Weights of a small GPT-style language model, trained from scratch on English Wikipedia.
Size: width 256, 8 heads of 32, vocabulary 9056.
Architecture: RMSNorm before each block, capped logits.
MLP neurons of a small language model. Each row is named by its layer, matrix (down: output weights) and neuron, and shows model dimensions 16-207. Each number is 128 + 24 x the weight over its row's rms, rounded and kept within 0 to 255. Numbers have three digits each. A neuron's up and down rows have the sign that makes its largest values positive.
After each neuron's rows, "raises" lists the tokens whose logits its output raises most directly, leaving later layers aside.

L7.down229:135144118136125116122125126152113128138139111129134151106150151121131150116136097116166087133106103109095126143161140122106128177128141111117104102115087093140167142101124082140140079099116129152137166116151135085126162101115111153128101130163093140144096130110082158131123125106124134159099127119100103129132131132133112120115127138179154139110087140177124130123143099106129128144129133131164146119138160115114122117111151135110143141106086109124155091192106111157158135103070086134121105127142161079098079114113129161128145130215119161145114122114137136128154107155118088109
raises: "ons.", "on.", "ons", "on |", "on,"

L5.down298:104136156113182127164130151119116125099154132132104180139110106121171101128084111138130146135120093096128147112133154117104180139125087130152157106141111134077108108096133122119111129118185117087135135120159146115087142096185098120130094124165145154167114188139147126115147173130129140111121115109120123138131143101134111118139151111123166126127104107096147161118150147117152114148147138124122118144105174115132092124155158113142122114198088092157101163129088133142148129142129108111123122122138105098102136100138162134104138110151113123120104142122127091137175114140107127131
raises: " injury", " Premier League", " league", " players", " match"

L6.down412:153123095097121188108137098103130129128123129093166113153155093138125180135135139120125140078144148092151143136152134129123159157125134110123152141133107119135110169144109131075101105152144107102124156136137107120141115123190133126109160161103158138118118128127125137125144143165103142120143103123109117130174119102132101106141164102125095104131116148146130139086108099134098107104138105132127123156097148133096118136107089100126112072167128139140080101161124133090134157101159132134127170125146133098127072110117131136108098124112095020149143094125166131158156096176149094170
raises: "ings", "ings.", "ings,", "aged", "ages"

L6.down526:154103167136122132112140130080115134148187162136166127128129132124128098121115135118120132114150125137176111124152124125167143153107155104138100149132099148092194130158081142166095124172163136127140127116077151170124109129122122107144114131101153147119120135156122138156142122112151170143109090134110109150114080181135140137137152125069142111129113109130132131175148125138086137131083112140124107151125106099130103122150143110155182091161108168125099120103154123118130118135164141122109102110125122145145096154107135110131100103088131164129145115171139135160108127117116155088
raises: "s", "s,", "n", "s | ", "s;"

L7.down530:119096136129146142107136142055159172176135121085108145129127101128116095115138092160123092123112106126164107093119117109112104109127133111135115167134112109185177126106168166122087119121126133147126119144126084150125164138098087127132078096101111165158130158138142119139115169086129103093142131128170136119100146150144119153131109116132146108147115145164138135133149130140175133117134157134102140066089142151155136145097124166152078085152151154153143145111117139133122127141142102143145107150166132140161125134146126148150176179108123157081155102121116143135156147097127168109
raises: "iew", "lan", "ter", "ted", "ces"

L9.down225:138135123154114118145171085113125138153101111135138100116134110158127131139135143160110168153131149120110137113114139155186107120151110141130128174119132101193138153152092142151110187097080112104156102138131124125110101131128174146161153144112154099147110109133111135127116148089147146128164137110120139115095148139125134121163167138143111140137141112128145151134088113138094100120140093128151153090123146146121144118119095170115129105132115115154126087143106155148128127123141176147104106171117103098115164131125151113173132151118099010132128119101102126121116133123132149144
raises: " film", " lyric", " song", " music", " video"

L7.down340:135099162103102091171120141137168102153107156143206125142126128161146103088113137146162077141163125137152149111120132113125130128124140125161099116107124112130155107119108120101107121154119116135158113107119154090095115077152112139141068162064114119105131111113136127070119139146082152138176134134091108135138135164139135168091140119157110147119110100097124140112154137119132155118093168147093182099087115127098134166123119120156133088114110107114142135102129094124168098132123137116122130095116081147113119143142154132096136153173155113110125098120100149131152112160129121145
raises: "ted", "ters", "ters.", "ter", "ton"

L9.down418:132155134170110153133141103143162127137125133124072078120156141095163123127124129115146147150135167080134113138130130103184150151137133142135136126147140078123122135116124118140108138182145114110115073129120094143093153133154097106163154106127152100151190166138144124104147121119137133167121113183136123143119139140126099115112150122146139130139110089147144145162145161160084139150126121129143088126127161133134125146142110130130134144170135119160116164130150146107107149147138109124157134156152096140103117105153162180132163120115017051145125132135122128096135160113099126139
raises: "y,", "y", "y.", "ies", "ies,"

L7.down654:103154156074146139148132149138171099123160111110155105130154142098107140192122143159113160153113163117143082120120074131152155169155147143127135161141138112076154096137123069116129098088128094118125153112110138149149125179117126123100144148142114086162117149105148130091118118109138149147150144146103146146160114144139171127167129097092134150164139073118118146109138114137143133142094139123131111141124137129118108115139129148157097121120136137147140122131114162152135148136149172071119125134079095151154147125108084155118161118069095178092099118123090139136081154113146167110
raises: "ard", "s", "s,", "s for", "s |"

L10.down234:091119109155135127170153107152133130129105141129105123099161143124137093145119150137113140142130091120137140137086171154117085108096095102119151142124116120119159129153126126138100087110147144117154119105122148172140113097132140147149130132136126103136133100118126111109094116108095117144126122137125120117126153152114131134162124119128142124076138141136124093130136121126138130157151099154128123160140134115085150065137143117155118128127149142135091156151127132109117142117165123157167164102139130150154160111115123158101136100135161186164149134116104119131159130105119160145
raises: "8", "6", "0", "7", "5"

L7.down614:093084137121159145154151102166192106075121090156176126126132133132108124126147156138135073127115170110132135088154131135114183143113124120153128174145127192075119146121123144125101136126155125144147133115100094128136127097096170128101139118141079131132120141100115132132153138094119115133124134148110116092151130141101103161160110144067113181104125145132109103122110116113144108166093111146104123146102165123150134133095102115116111112078132154110102154129178130120129091124107109131148158138131134079105103106113123142105097098134125153111137157125131157103143129106156136132
raises: " de la", " d'", "ille", "ét", " José"

L7.down611:100089117133099142095129131134146121107140189170113043170095130160124140160140081139118115156113135109104099085153147127100175142123105145124140115150136133102092148125123111112089103123105146127104137130116130135147141105118147120113171115121135122126160141134112153124134128146108133149175164155134129122168143093151087085121149108085126137134141149131148153106079146133151130102171141132171176178125089146133118140099054127109136130090121074142115128113190137141098137118152118114125115153122067117112120102140132152122109108167067069091135130139129124129144138145178176140
raises: "yle", "y", "y of", "y and", "y,"

L5.down12:133121098127120123131124110081170073168134131166130112119142108114112141160151176111174161134139127153145124119105151108100150161111121118100113153144160186080134119149118121104149117133155120128144135140146134131117146107120119097133085149122165153097133123163126103152130142139099117126113173143126127089113146124132080142094160097052125085150093140166145120130097155121153169144111161118146120111089140121136087149129105078121090102124118122074139128112102103101106149161131103125146122154110133133109148095123169130156153169168102149118113166133133147109126154158152128177
raises: "aged", "age", "ands", "ages", "borough"